config = dict(
    num_hidden_layers=14,
    hidden_size=640,
    num_attention_heads=10,
    qk_norm=False,
    bias='all',
    tie_word_embeddings=True,
    init='trunc',
    lr_mult_o=1.52,
    lr_mult_down=0.7,
    max_grad_norm=2.0,
    batch_tokens=131072,
    max_seq_len=1024,
    dataset='wikipedia_en',
)
MLP neurons of a small language model. Each row is named by its layer, matrix (up: input weights; down: output weights) and neuron, and shows model dimensions 304-431. Each number is 128 + 32 x the weight over its row's rms, rounded and kept within 0 to 255. Numbers have three digits each.
After each neuron's rows, "fires on" lists the tokens most often at its 100 highest values on Wikipedia text that the model never trained on. A number after a token or word is its count.

L3.up1213:200125126098130111158184128144156129145148101123145068082061167208125086111109103131083156126170062124116114170122134139107097106070155075117067094118114147148135171075094054109070079149112132127120161158136130128050128102140079152163138117122125110139152171109137109192204111153123135115150157152162100142156146147127093128143101132094169125134082122141084092154127090130092104148114
L3.down1213:151179045135132137152136144134085108102159084087148078100150118124100096157086126142139187180148154104155170183111119124205183124144175150069129142140090150067058180123133118085146110078081104108127111099096101093124132145151127128068118107150128188134111169148071097140146114164090115128078145123147164139132037219107079098150132135123123130122164099155196133112146099124069109138132
fires on: " are" 56, " is" 21, " were" 13, " was" 8

L3.up118:122121118190126091105118144073124109067187081153106147126119100097077107097139107089111158121096122107180133192136139184126142150119134133095124089039088077199156145159115108150148140150141164184133144106140098168160147080098078138133126148101145138142137110136103104115100141143177132150119070129112120137177118137121121125184127102131112142173103129115149108120089110106161156107135
L3.down118:096195157150101123114125186104114130138110132109072094170136131098100130120121160131134142169115185100083095137057097108149193171166094160083117221108119110183124143122155125116116096089172164138122140111127115120122079132145178137170150091146154125107063107223194074104146133170161156114147108095113095115108131117106189165155128115157138093096142120098174191135129171150127126126110
fires on: " B" 61, " coaching" 4, " gen" 4

L3.up747:163082136164158103140118119120105113158130127081069124130103093088151183115127115116126123084119125169144159099130133132156088134097114178102182142137125122143110093100145129121150100190071166150149194164119111114042138155118134091137048155075103129147162111090160181095085123121131047145141125137141148127139132224107147181145123024140173156121090158148099181144114168176047147073112
L3.down747:187051141177162116142177105132130119159128132122162158138137158172122168087107105103147072105148127126105136102116125131100113137099130143155202160162141187123107130089088096114140125184136187168145139172133114168077108106204145105079074082122072158147105107108102180141082110144100119136112084152098161146175189154157156163140153021111150087080109156193117145122123111130089150104091
fires on: " and" 90, " &" 9

L6.up1051:131171214112130124094166136082118065107142125115108144095135079092110140169131091109103107190108114140145137059140136134133123106109147120160122082196152146128077121130092115193055089125130182089095175157124140121094148094145064140070115130182127144089255086188131075101101092192146097170175121131088115131145130185118166201011163104183097167152067093127204089105119103098172163111143
L6.down1051:180130137155119114122109094124058161155149113104096145128173060137146144130101161163143127142142244119065180164055123122148111112120110058090117156142164089120156108113166106184143140098125129143106202183153084154104163135147111097100115140117088095165074184143053121092145139090136135119141102162062143149168161103182152135097111145150103137059133117088153160126101191161124137221180
fires on: " |" 57, " time" 8, " (born" 6, " October" 4, "|" 4

L3.up1321:162136151158123118119098180129134072122133168138119083158139202071080119153125134101149114125133121084151146083117147154187111142088107150108125095104105178183152133105184127133101126095104101094106144080141164141162095166154133136180103171183145179075104113093118075117140076152101175138124148193134137122117103143133079105166219114161183083112109106146068141127153128152199129158120
L3.down1321:134149103068107117175139117147174100135189169103164119136150098202133117110105148137103167104046142092104083117077122158080125092112207118158104133171165153097069180151054102147130108099178142105178083161129154157129092141158126125096132112116143150059127135149162156167115135148172127144186145135161155204111133191100128092115138144175111137163072133107135101130110149090145182137123
fires on: " is" 26, " was" 24, " catalyst" 7, " trail" 5, " km" 4

L3.up1410:171108176122147093161148131125127146123098089116121074169081156117091127131140141161141106167111101065115198104053143105111107145153132064134125108148162112136139115151120153037149100073158186111114164102113167118108149117152113163167131097160089092150118087106087104159131138164121130107159114118097185138117072137139140088121143146136140085154158102087175168135134146097132157097124
L3.down1410:184117113086146099131112131154173113163124169100128100112095165170097144055150140131123123130096152136126139142148121189182187121115166103124142149123117157097167143082089139155145152078141169118139140099145096070103055121149134131119171135144143168124103091127128153182144140124162141128126136067111141146118084157118099125080127096103096127116132084113159160115145139167146133135137
fires on: " In" 29, " were" 8, " New" 8, " Un" 6, " \"N" 5, " was" 5

L6.up480:109099125156093131097114169134140130129129174213127148128140107129149065092094182147127159154136112084101190135155101100113161150124150164048079100160107046121145111119156180147114127188178162090135080181193128169145094115169080167128157100143109101124135161103138109106161091141129122133126130052123140101115166131123255065137095134146116069097085176110097105111143091122057154155140
L6.down480:169129157168191118145132128156127139148090057117108122129136103116132161100161148053118143152192172133193143108066142160147082139147104095104110143067129131144100164115147160051152171156135122158103184090113121125109148065137099111098153096119084102111101062099133130160191138069145159103130161120130098144129106117142111135129060155120098132113189074106131135106125105177152148170165
fires on: " P" 19, " Other" 12, " other" 10, " |" 9, " S" 8, " ===" 6

L3.up1407:103095089121106149111164133147112141130186085126107129129126057117114144102157067141165083094036168139076131133172125185164062118095095083061169167149136131147152171160156113125083128114185193117120144097088182103096123107097141148134089131113141143054083034109135125187076105089075159135135089099095134121158168131129113086142117151170154111081142116164162154192142065087117148116142
L3.down1407:156096154147222073088173143091093089113166109098142138125131125126220177196066144104153087192089128109104200159104151110088098125117105109106132129125172165104108139205075107102103164123130113141189156103188144170160144139062099106169131182144097174174123155165134157158208102117137132152138147150141131136119117115115108110214093128128070087154147047096159113109137105198069108149115
fires on: " He" 20, " National" 15, "He" 10, " national" 9, " who" 5, "International" 4

L3.up1836:138172086161145108083145110133128123139125164149193155143145156172181131114149120213120154086079158109078119129106075141102153112120161187153095136081107154133113096078079105133120191131145123148096154089119119216133111107133134135183141165110135107135146069068164179098140177181095069107116091069152118149160142139129189098162167163120106148153093163127110077125110128112180110082139
L3.down1836:188112111126100142143154121162091128127155137165186139092133132156119126136154124158123149147086135151086130095161091161143105162106104118151156153109158093165103125164144144052097082144145149184145117194115128137154140181121159185186074115122124090095100125182153118122100082115062166084172117128122173107143136149130124124086170147132166103162131086124115151102174125129177170080141
fires on: " August" 20, " July" 16, " January" 16, " April" 12, " September" 12, " May" 5

L3.up1713:158142183123122089124205126138156074094131192176130104120152098148082136144085201149092120128108121069148118095119136142107154110169151101069134148150132148130129177124124105089158152138120112123159172153139094140174129106137100138089068086147112118118108131107135177148129127093117079124134108120150119136126117104159092170057125131091103148110133066078154196141152112147072107087128
L3.down1713:136150059104146112117161115096129174113138129093127147093152106187141125160159106099164120135084186219065146145079175138111135097099184113145094145078167098100155124192116146126148096144164162188060091141150203099123106074123138115099145125106083111167176126153165089120147099177144125146124140147103136135092174137075150119133144076101127125133149138155129103090129122135173141110169
fires on: " their" 30, " these" 10, " them" 7, " Things" 4

L6.up1130:171044125162152074102182146161111148153116161156114113105094158134073061144132116139025128152067126075145075112125140114144150101092193115095120140168115066148180141112106154207091101096117203091127103127166190107117108068087143147225115069167149113129112107104124199145078121089116082125144182177168149103092097158125150138185146171146146169159154157165183172147164093120144094131155
L6.down1130:098152076124113131126063112165149115127086140133122113084086230147133124080168133194164124118138132123179089120180148150127172164118115143137149111162100138085137143131096134127111208112082147146190116170133128096117161102117152141109061090125104102143153141153099131128117100110132145119075186156144113169099187121113143175075116078092147054122123119098183123168152146096119147129108
fires on: " was" 18, " he" 15, " were" 15, " she" 6, " is" 6, " are" 5

L3.up1868:165198178084122088075173110123147114092114133082140087155168118152176109108085123152157134126124111135125157131137193153124217146144135116161104161083091105131150103160074116119093121116139113133129172169113147141109153117145105081142113101160138167186076124100086145112148117119138184084120089146122141100134153084081135149073137112153126187133109174160106223132133144131160166131107
L3.down1868:116104094122116117117146124115117144091173119139056113103065103138122126112162098109095129086112063088101098132115079117181166129103100157090107113182144151124115155139109201108143169165169143181125097127156090096127155147168143128160148167129185116147107121078161123165106147140156071108101043155159131102119149185157134102186170049138176115088143139178109106154163125178063182176151
fires on: "6" 28, " 6" 10, " 17" 8, "4" 7, "7" 5, "16" 4

L3.up791:173143138130144123137097160120181085154132108132136089077129085117145150114179114149129155065142175120129115075115160161127168094117141123141133179162105087102126115154159152129144167120089111151140166110150099181098161151134132165110060128167100128111110115133144157111121084144165147127139097142055077152188171186140141216105188111120156053102080164144112184106070126117110172136102
L3.down791:095106207156165110164173061166136123089133142089132117117171118106147110103088110171145135126125072065082115131116126117129066091046059144169154108166163054103145108137179106140120131080108141111090125111164115136095146128164144127077146098193069123134124142140109134140074112155193102117084147132097162111159142162109178134163121064128162139092122130122105108085150106135067186141167
fires on: " and" 53, " &" 35, " each" 10

L6.up48:105174126125104135155137121141157101157117088141137096113178161137103191116129169113146129107112167122105150108110148174162119138140085159081132092132084100097189080068044162121095164142071105093122174125125150128101075093109143170122093132144125140133071058149129096127113164128139153133137131141109101147101156111107098113155172090108119100096131164104070112151117103096123148124116
L6.down48:175154152106130083091137126098124132065128154066121138083158128123118073109068105204054129167143162188087145241112111114126085134133176143170160144130137130118134062041142121133082130132102129058129067091187144134124113132110079103083119131102104112130099137111110086152142100071155137150126188127133116167121072146158113140139073116158169130105120048050109132154131162169170149113139
fires on: " time" 25, " since" 12, " as" 11, " range" 4, " times" 4

L3.up799:157124143109145172174150151134146159084105104131095126166136111126143111128145159195073145146117050090142104191105165130072148108171110196079161176155214144073091100151099153085087116105119145113153140134097097212139180120117122148156143161128104113134134120138136098157098111119126134130157083098133115138116121130137150068116097130144127175097103117108064150111135053127130106139175
L3.down799:077112144175088148102117125138106153167142119178150089168089135094150120123097077123097110109148125095135164118114093087103165096126119173188142119208081124152149216125152127093119115139059153095123141051074148125154111127087103152141141166150159144168137080139112146077115044125111183116138129110132122139076122126127105125115117138080180179151130146111121122151119131154134110145156
fires on: " file" 23, " My" 9, " Nar" 7, " Man" 7, " find" 5, " Love" 5

L3.up71:096185070090105135120141131143091142123082077125129111118139113130141116150146095122079120081165085177188120132107100136153138151135164088170214078125087156210174159098147151048095182057163133096145158171113126158122137110117120098093130099143111136116104139098158114120104119171111149135143109123110060159113129116117130129095128149106080143112206124178128172172151100097221155095121
L3.down71:176075133111137091130088127090111097149143162130114174168072130157135170136091156102163139097114156145119075162125117138138107089163133165055045107119158203126131154167132143132110206172157152123122134107137098182077108138061175121094185077099141110101116122131101143124168118115166176152104078038196191139122125146129161130118129145103113106171087155149169151163134165173158145093130
fires on: "ev" 14, "key" 11, "|---|---|---|" 9, "enc" 9, "lin" 7, "var" 5

L11.up1795:112147148124146157150079161112174088143128131141109100172131169149099103131168188139164130062125069123097164126095112109104092128099119092158080147185162168190173128131128142118157089185109126126085116153126111139147150026116166126105133144121096144121103123141166054120170136072086083123091135190075079111100177062067114114188124130134160162163121154133102107126096153115168134092171
L11.down1795:161090183108115140127187133139042124119087206100140185117088139143106128195154078101119159157131148070128130142095129108116155098124142086054131149087108157080175162132122164062128089145072073093054103111154132132085144109104119095060135131130115044143124138198114115116114136137145162124129119178168125132161141166125083153165124130158124077134132082149155146117089093081131148126095
fires on: " S" 27, " K" 22, " L" 10, " on" 9, " B" 6, " M" 4

L6.up320:148108117115162190119090103114131174122154122125079144104153163125146087131153159130175116125174068151099159084161107147114158171132144099095095154060090087120121141157119104115151151169101185104145126131152141128159126082044110107136137063098087172094102056184095131104167144134117149133187132095099096123163134149136123137174151101080120151131155121146099151133173082125148129102146
L6.down320:140107116094171086000169092140158111162105119102178165139111067173145109118153056078142136192138133157089132139145127145090083168039133136097098126090157167128109099085149127164149084106158202120126159118143148129206117110100144107091150122139113175119164144108156115099115148118103144174184157145154104140137112163115094106183103110105100077114126106175113141129138119125117139164124
fires on: " |" 48, "!" 10, "?" 4

L3.up1786:069144155151196086092110121130121165066115100105085129142138125122120163080158158072142156147182116116143084152119128095185165097124130121132115103106080187133150177112152123189134143065115098155140136104166154117151103112173131102151125141069130154110103061097162088087110061144146108103101113198171120153144155055101112154093066120127134090123126072115136091141131178143132084161137
L3.down1786:159123120134157165122150158125087133142119151091116148118133120128140122186052087168113141134167162147141120145144102138184093139157090140043118150190145135137103096131168098044075108138127091149110187217117089099132098095142089137163198154121157141123180146046113180178078114147142132176115152123161129138091177117130136134128148145132106148094110128091122109079176068140135084088152
fires on: "il" 20, "et" 18, " China" 9, "han" 7, "el" 7

L6.up837:146190175124139170113127152101130081119121173174130140114093154128196110196174119115123165130103155115156151125134200123108116114107158139145179109154139148125127182133092164173142132150161108131115173095179155126155105089096131147116070136185106123131151178216140102130103111091163061145164139163160150108101101076109127084104120133094165149189109141142191074083097152117141205131097
L6.down837:146150129131086153115123152122132082093115138123102165116107168084157078095121084117137194104138223110073095153149144130115173113151132092139132120123087073174143206127110083150131079133161149077102095070112127140125068137138129165099115099017129100161115079177074141104205161142178139156137071192122137161098104118121127094102139134087171157093073109128107103122111112109090114135107
fires on: " |" 50, " with" 12, "v" 6

L3.up1169:187122171104157137115174088211126086142121128123112068148138096167130144038120141142118111093178114135134150128132174139159178140054121190150135108075135143178096120121112201172152218098103102132090176116147158087115133066061118159112117130111097159033158130123103125147188123096117155132112066139131106131131170142155089119125141097092131069101102146111107121137139162128158120126072
L3.down1169:126081124164136075160077132129184124122064125062125100128113088135163124081105111144110155171137134144121157146114171204130108158196190124133100114158182148113079148123102111130153146176199064197137115178147137084114135087090089140123152089161106116169167111125158109171141102148134144150131117138142141140099098085110083129121163132156150123130208119125096137149150151191106120121091
fires on: " I" 19, " O" 10, " al-A" 6, "E" 6, "-E" 5, " É" 4

L3.up1501:141072124116122119107141094109115156132084134186115146123117142162145155141103129145152101110110153057107085091146171084162135140152081124168107132078156165078096142110098134111154135148215068155140156148108104112196156052113126124146101163149158118131128194140085167113092080153154111143127149126095140129132124087056157085178108132153182110107166134099111182063126094130128150144089
L3.down1501:081183046148132156142110178150155167160106192077119097131137154115090148055073162123143113161088184126191134123145137137084157108069095111162071128116112154141106156137134167126108112138065151140140096119049139126141125157161108063103042073141151132140101113100102141096124164077120182146177126106057180143111093185135109121112172111126145133073067103099147168176110086159125192177119
fires on: "B" 50, " St" 25, "P" 4

L3.up1261:067087124117106169130093159146157079107138139101149155149116170117110149138134130133144088153105147146090124140092111128137126120116132094155214121150103138110158131139118146134081084108132191128120101140164078133140113113128128095135106159073096184139101119070106103129175089077104151145041102109119069178192140074075133148108156093150128154140165149080139159134169135039139159159095
L3.down1261:136092130167160116149089133117100179177138115108100108175073097121150127128122137089184101173047046091167131120197101117061142134134167130163161171064102158120140135140128132159104090099122051124122115141117105146146112121125117078157098122158072118110103150149151147162135123116104141081087114165069108165129151100167112163089135203145116123144128086124105135099118067117184119117138
fires on: " but" 60, " After" 11, " Despite" 5, " least" 5, " Though" 4

L3.up455:102142226111104104135118082157089146096099157131081165084134088109136191058134167165130092121114094090135158103172141106122135097060136111195126130189171072124100113116096073151120129099117142102093131129092085116105152156110106180075119124080128088126081190131127128151130071150165104112119076129118130133138168063086115120155217110145182112142094035080165150174108130111149137146111
L3.down455:138156132123156135146173181107136095141125194121147156158118173129164206188178110096113110143116137122128118137111164132154124077152077102089136125143127144145173139208219114142163117121113095134127172106137139152169098055153141125123089086176130138106169090126171141133155129109029144130179123118149090091131079183156099163087057162087086126115053150079122043141132140165148150124172
fires on: " W" 24, " debut" 15, " then" 7, " w" 5, " crew" 4, " West" 4

L3.up945:101110075139125079165132163162155140074180066129142133119142124120124130171166092066073122134075167082096154161122131140109158088056177109162127153185111144147108093105188138105121155111160119138129105157157082123129167111102119091105139158155090128090128148064124147156082156137199098151137157103133055112094131138126114171158143111193154160070069133100189107154151091131170217207096
L3.down945:138163144119101097152141108169122108069132182141147058112170150130135103093126131121148139100131088132082042091108090118130113123168094118068134190092118128129073106187119166128086079151092119148156132140185126134136127154098152159156082139103144191164131118174182136086091181150137176117075124161114167102059117160114142148080082154076140141144131100144104122161109178124166124055090
fires on: " code" 21, " Ajax" 12, " team" 8, " Remix" 8, " F.C." 5, " gen" 5

L3.up476:156146093162113100145144124110152107100203142110138169118182179128147122159170141140118136110101173175168074140109091173135150185160160118200053090099141086164131144121160142135058156079169109162090113133114131137103065090138132145129137129107162115092116127095119105065088080161074168140169131108145139064176213139191160079146094118105065142059133103152128084100140183165174167123164
L3.down476:110111164141034113106079120156122144119153129176130118126160122054038138148113138097086133135066126105112132154096099147107101122157168125186141142128106158156163132107108101087150116134127113140107118071153079093116139179140101128155081115102135134182101095193114096105144117150174147125129138176136115099156170099141075127125135159100133109128113094092099170152156114151122126139147
fires on: " September" 27, " July" 10, " October" 8, " December" 7

L3.up80:153086132122120085112104137136108145106134098080180167139146106146094158094109212122118145163153105118128121147060158130085099095135109085185081099108129071092145169146138220116112110143054110131155148100126089163104123053196134147114133121114156108143135160108184092108115102131090164052157119083113134172092157166130130090172133128160142108137053156110088149144137138127047148125177
L3.down80:172065136125132132132132086162112134122141202132063154094121121096138159117151101158088193107106076136125170158100114146135147111092159091101116108136130167107104140169144097156164117134166125137093149144121112169157098125112109113145110148069127090048082118109159161110113083140086124144153099134197195125103165149154101140180062079116164158090125109154113115083183120150132138094083
fires on: " c" 12, " C" 10, " E" 9, " Ch" 7, " same" 7, "ch" 6

L6.up136:134154115138142120118058103202097133137163139190090115085113172162095149170102074100085092149110068175131177140159120179147147103048087109071161137114130121177126125093140174029096161144068071106116143079118112093168117140152162131133161123111125103212143103130113045121144141103121175101096135150144165121135127096106113096132182132131175092123209075142103115095128142180114091168161
L6.down136:124069145150137101083109155090073128158142102138117096123123123165170134139117211197147158104123151170058138169088105134150089137129200142084128134153153200154111116164093134127153146104115095151138169160104140097121095157141141144068164145151187206057128085067117111153084112116135135117144169126185128089065091211167145135142104119127078154148119088118131110171125183150141164122147
fires on: " being" 18, " was" 18, " been" 11, " be" 6, " is" 6, " are" 4

L3.up861:085152067153144108150152097106119191150150116105037163187117154081143183143089175082133144102099121172118138206132146117132126095137135111095129078149098166158122173138106127100145108158109120126110143229097065163139156115134157133112140158139176159098106108152119121082102111149099048081093154170159076136137130151147133149215187109082140152131081115124122134153194100154037094091145
L3.down861:132120127164148161067105153111098087119122133165141108147126155146112146167104143183169137152146128070166131110131107147115105165138133106102146122121133178080091109104109122132120139149129129154138079095148184101175186110139137138132127157147071135153189120122126113124109158068136149183186100099136091120126128110085104118184161111171145121073205087162128101118121162105182105114135
fires on: " &" 29, " or" 18, " w" 8, "w" 8, " y" 6, " Be" 5

L3.up713:167112120128180115119133112140125160176109176160098063088085178155119161100114145141144148141145092139126081132133166086166114128132117144125163135068102123096094092162142145127108152135086209129122148118169125114105152165153141147153125091191050164107124155160140146115139125144185126115097135130097211120172162156097176161135105074118125102091130118190088155119091111102100202111094
L3.down713:091129141112135144106119134155089109118134181131121112125138110114175145065058130190138093125125157097156142163124125127117133149114150103140128159142105138133104110075121100163049128136109197144139092143103092112138148130144126124131111108144124133134203133128162185149070094141164103136111167108120162080100141153124119145092142064140150108106088076142117157140121165083136117154146
fires on: " or" 40, " and" 27, " And" 5, " but" 5

L3.up1696:131083148143108091118157138043136139135147169172097142162115083111133143174061106124083106129089133170034125176120099134216159109145133083214126155007121146152099119162178105132131050115150159105148122100130167065117116170144152155096109130147156128207106147164125153097071144087119093110115177145134142105140125130099163125154168141144116139161090105130201111128125107135105127172114
L3.down1696:129143136117109141153120162112140138107180147187111117108138069097161099080132134157061065118138203129183135124133145166179155137213185128135154091138172193141160179179126113120188162091128119179106159114158164149076073143158147156141169106105106159075148110098106211121122128151120160121195101176098143112111145108091159105148119134112143033131073105152074098119140188138121140081129
fires on: " main" 20, " very" 16, " 1," 10, " single" 8, " species" 5

L3.up129:159158118143121100174088102193142167152168118123134118147125115113110163194160211129169142067129152159083121132172127116126121150190143109146182144109140139149112077098130084148095196091086085087109121108188113150141171115120150128095079129165105137124193138104170142128136181145095145154135125171135081145166140114099091143107078119170138089126105099116115138163075122091179167136112
L3.down129:151124152132140113178194199058139099106144156103150106152114160115142178135100108080134163162113115146120132145138124105134182150151086148167146092159077115156142193170154092080126151117180120148129118123124142140101076088082131227138136131146109075128176162156131133107076120124128159093102166118047181124105164056111115116158171042131110141098164187100181147123110110151123130117109
fires on: "g" 33, " Ch" 15, "y" 9, " K" 7, "-g" 6, "dy" 5

L3.up1784:089069206119115160089129114122133154143122104107182109113087119213137104099092127098120173131159083084100163093116129166133095111140159125151186100122148100137140162110092110081168103095208172106121115162146115096132075078115101155138105100093118099164084150179169103152173124078134124142133138106120066134108107099137147125122164113100111125174132080139198138226095141095136132102130
L3.down1784:138119149157127155095104161094108176151077165080138097177145108079116188128177123042096085121135090086130165153114133137151113069147111122111127147137095160132136156174130156103113075183081154066121064120140081112118109160112174080139123086112157051139151176087118205135135145141085135104209068223172137153123131146105136163197130126116131089094119131105141229100122138147073123124138
fires on: " He" 50, " but" 19, "He" 11

L6.up1361:057105106150114165055144175055174225099136154107121125080167083083108207167131114137157085092143139111131093085126132103139189157126189106104125154155194171110091081137095117147116119104123181141125119135139128139110106084103161074181142138140152128156167133177075122110137110177051140125107167063102118087122092135152152110079185108121107110160147130109141116173109143103107104149105
L6.down1361:109146137100129098098108115167149123131113132117199141115154128127159074116125169090135079197160126125103121169085142127117051099103091122213096161142096125128107137121161094153122116180129117100105189099155099091154148090143175118123200130101111081093116099131157137102095138131098072102111147220100084098162165156095106072129149089136146150115082156126121149080117146153175091176105
fires on: " an" 89

L11.up407:172179105135123088123142084083093117113157130121131038143133128061146112157175211133167143176152148165097126119128073077079094096078140101107151189153153062146140142102144123136073131134151083101099035108104158098130152148122149092093122075158163189126113121151111129066116117088128138141089168138122136138124144104106163140144096163148191121156088062144139133154121119124098127188082
L11.down407:097131150093090150106119089111104162127165208157137172151186162146124137131061133122064184043097156057151108109079113118132205125113114125089053025125130138147165104158171114182156146146174191139174150156097118146151164152173100148161151136054103124105173152150175166097162160182164104119118109092087132072177125146163108134086048073157083156101155125123103081169078081110119127160132
fires on: " in" 43, " of" 6, " with" 5, " to" 4, " as" 4

L6.up1583:129160158139115150098135132125157181131122189126147115139154089145131089070175146143150080161101104143155161154110093077112098087180153139128190166135173040163101057124195150123145068066097148115084115128147114071089135174109173110137088085109168042135137119078202101111157079126127142170123108133118116096115111168113145128127127109118106123133056114125087115109147150170096117158105
L6.down1583:152122102153120146077114115177122169202102164145123110144128136150131127161160136136085112132124065074126111173183140155132177105133137159149127130183150044111126090143064108089166100123088094097146087062106083115157078180144178177171076134117144088091105109152153120114052187218119181153103084123103132170135133159093053104167135139121109147179124097081143175148183076160118113136088
fires on: "\"" 71, " over" 8, " up" 4

L3.up1053:111154168103128159144104131114194103158150078202138086139106130143179149131130076123109132096132092210180103069146120163143109100152138168188106057173072094073140111105051196165104122167089105107091123134169119081110109084131112151111163151164055119112159114136148158151100120140112142145164143144111160149151140115184137100130063141094047110126151154142122180147110079103170156123086
L3.down1053:066172134123111170163164106115154093077166115142099151106087133142148127176152142113128110139132108123100186064115144111125081062043124110089137124143163138147134088111164160110136100205137134134150174141166065111164126158123168099161105118092183031084149139172096162136123142113152124109159149158178113133197066141144172130114134093076185158144154133169127133121110147113121167131119
fires on: " time" 17, " Gold" 10, " Red" 10, " times" 5, " Boot" 4, " split" 4

L3.up1529:144125100167153120062096094135128136135106133132042092111152130121112186142162145122100111120145108123166123129091102152155129144122134071150175140124152062138136047150108139087077099120115084124184135108104063174111158123132158113121188164138115130133149101116134056139151094152117171098088067128103130134128186076115105109061130160145162161136150145154127111072109134136117138133107
L3.down1529:159109160141126137135104164106104182144142110125073154102104126115123092104149134162119169147069127124127117123079145154180130142118130197105094065121103160169117140136096098077170107116149139186102162131146123153133144084149090098163170095097105124119051038133111153159165162098138109162138146106112139081222151108158093038120219116125118185141141151106101073061106136176133162098144
fires on: "7" 15, "4" 12, "9" 11, "6" 10, " 10" 9, " (187" 5

L3.up841:152136124137126090105095109143113187144109112134117153126094111175037063107090177129124140092162120145088164126098161110135130115079132123112149144127116096126142135157117140096146118138138131170090120154126164162165112130110173146119218185109089136175106134130127081090134123126134121055093128143172140100104140084097136118052185107105087143090130111102122130096105169181096082137090
L3.down841:122086064109094068165179127113129085106108140147035103136163140093058134092106059169127116184151126163177073126085146079111122090105085181137159052122155110148173081057078119133146061140125137058126145097079171125114087141161189143169092147105131135098154118066110137083133124154183105118181138102156157152150120113125099097163166102123134146166198096176189129145141142131123135093111
fires on: " known" 24, " particular" 10, " know" 6, " meaning" 6, " Han" 5, " names" 5

L6.up324:108138137068169128163218146099087119118160096177171108140150117097117018144132089093135140163122116166088199103145153103086170109152130108179134064095146142138123106120128142152137061114085145108078101196134104178137058074154142107168094136125094119149095110185173177134134144115098155162186126136094047135161135085127158109060156137124116145163161125123052125088154049115194142105130
L6.down324:136116203169116076141144116116116119169119115096132099150162135098153102117151150078110133073084132134118160168157143142105062118139160172140184093109153160132164159090123154135143097122098081115150110140149135093153060105160173087115177187111172101105175142138163156126090137112127049118104103139150114117083107137113088138150133121182145101151117128190128053084094141087128102188138
fires on: " |" 64, "\n" 4

L11.up535:129186143082110086137124075117107060112171080097067055099132154120196073119145150179165101119129108127121086111183099129102117112119127084119181160116116194124135120104138159115213054166087148136137141131113123105137106152118149116145134159155147097113125189146131192130120118044097076130202156151126137176089159100115150121068169111097147168096115098162148131139077103150129157131153
L11.down535:128126116091109126085008116170135095182113116129158148167117129106146135136126177093132206169157168097143164177078129091119143148105049091107104073153132170146067145097164067126079137169093112133100083110103134162136113179140151110166081079161131082109058123159137165092176115171141119095076101141077081114137148099153110174129144161152088193153107184177110078088105141064149108140124
fires on: " of" 21, " at" 9, " to" 9, " with" 7, " and" 6, ":" 4

L3.up264:128133136130111134177148122114134072123095172191121132153141145072117082118142105113151136087080169171102114102133126141170069114169075114163093123180129150142091133114152099114168138120129090166104172160108116114129127088117135177105091136169124071151100099171191154144167130112139116142100109098161070138109160131183110160104182159124106160100080085077138092131137123183089106155133
L3.down264:119116089137068128105069120151139126153135132167106089101149145115103129115121154090124108123121132123047090095052118155135133142161101149131150100146119141081125205145107068073213151144119143131161172137101145109094072085113073096164183114146135136118127069147115143099145171148145178092162170051164136128162156112103148103093161165092101119117148148162128194188137178135176100187111
fires on: " Japanese" 19, " African" 18, " Korean" 7, " Indian" 7, " States" 5

L11.up966:118143117134106138108139124134124159104099189117129120147184154113160132123135086169129134145061131124170153130171149151119197142177141116171075212093112187103104109126142107150180130130128139084128131131140090113127143081108156126086179084100142118077122123182114103110083128124091155121092104133131108129083089178094147111114144159118105157161073135098126167098102127151141100095127
L11.down966:149097138094112129137163055163157086102148125194109170131091179145146104084123093170158175196132153104050176165110154139129146111105124123176156142082171130115082125091122179164102096130056162110102139200140124115069144201106110086086133148125121133118115137141149158138159034166145129090130097138134097135169168130143170207188122190134146144134146202116101080111153118151120128166080
fires on: " an" 83, " An" 13

L11.up1778:139083124123110128108131147118162135184086102101097129107143137142163143196139155138125144106112151164102112076123159131094137056051066129148151153109158242173164148123120154131119157105174159120110128053161116101140116105114186112119097100064113154139165121080127133072150139150105116122124134085107100119129128049088148182135128123106221107160148130154141107140143139132157151186133
L11.down1778:088061182146083157094096079175099131099113151137135155139113153147187206099174157127125119101165091138098166173130137179094085102081150148129133136149106144163104182147097172144133147114069136106128143068113115078083196133139137148151148099135196165187148108114153092153097059156115088163131192137111164098094178072124097105146165146120108105157080079118137126149160120085092170121089
fires on: " and" 34, " |" 14, " at" 11, "|" 5

L6.up1355:149135112153075144177160165098117103137117140109073076160152139106112135108112133146109058126162097166168143134151106164146124133112196100117171075119206191155116119092090091144148176143167102147123077136146163146160146072079147139089125187116140124124145189154083084098069174110104107163068108120106158115104133134130171145068069112067116131119162096104134097119094158134132150148150
L6.down1355:132126131143136154084088182035143149149150157107154105142145142129107126102127114152062150178136078117138143111127113120083195131119104124116084139091122206148096117136118115161154099187142186124065156141098180177179139103144074160090129122158173164091171095117163121150135105192126141122114169128101157119089135142091187155111094190107063089130196148080101126145123148106141123141130
fires on: " League" 18, " Party" 16, " Year" 8, " W" 7, " War" 6, " part" 5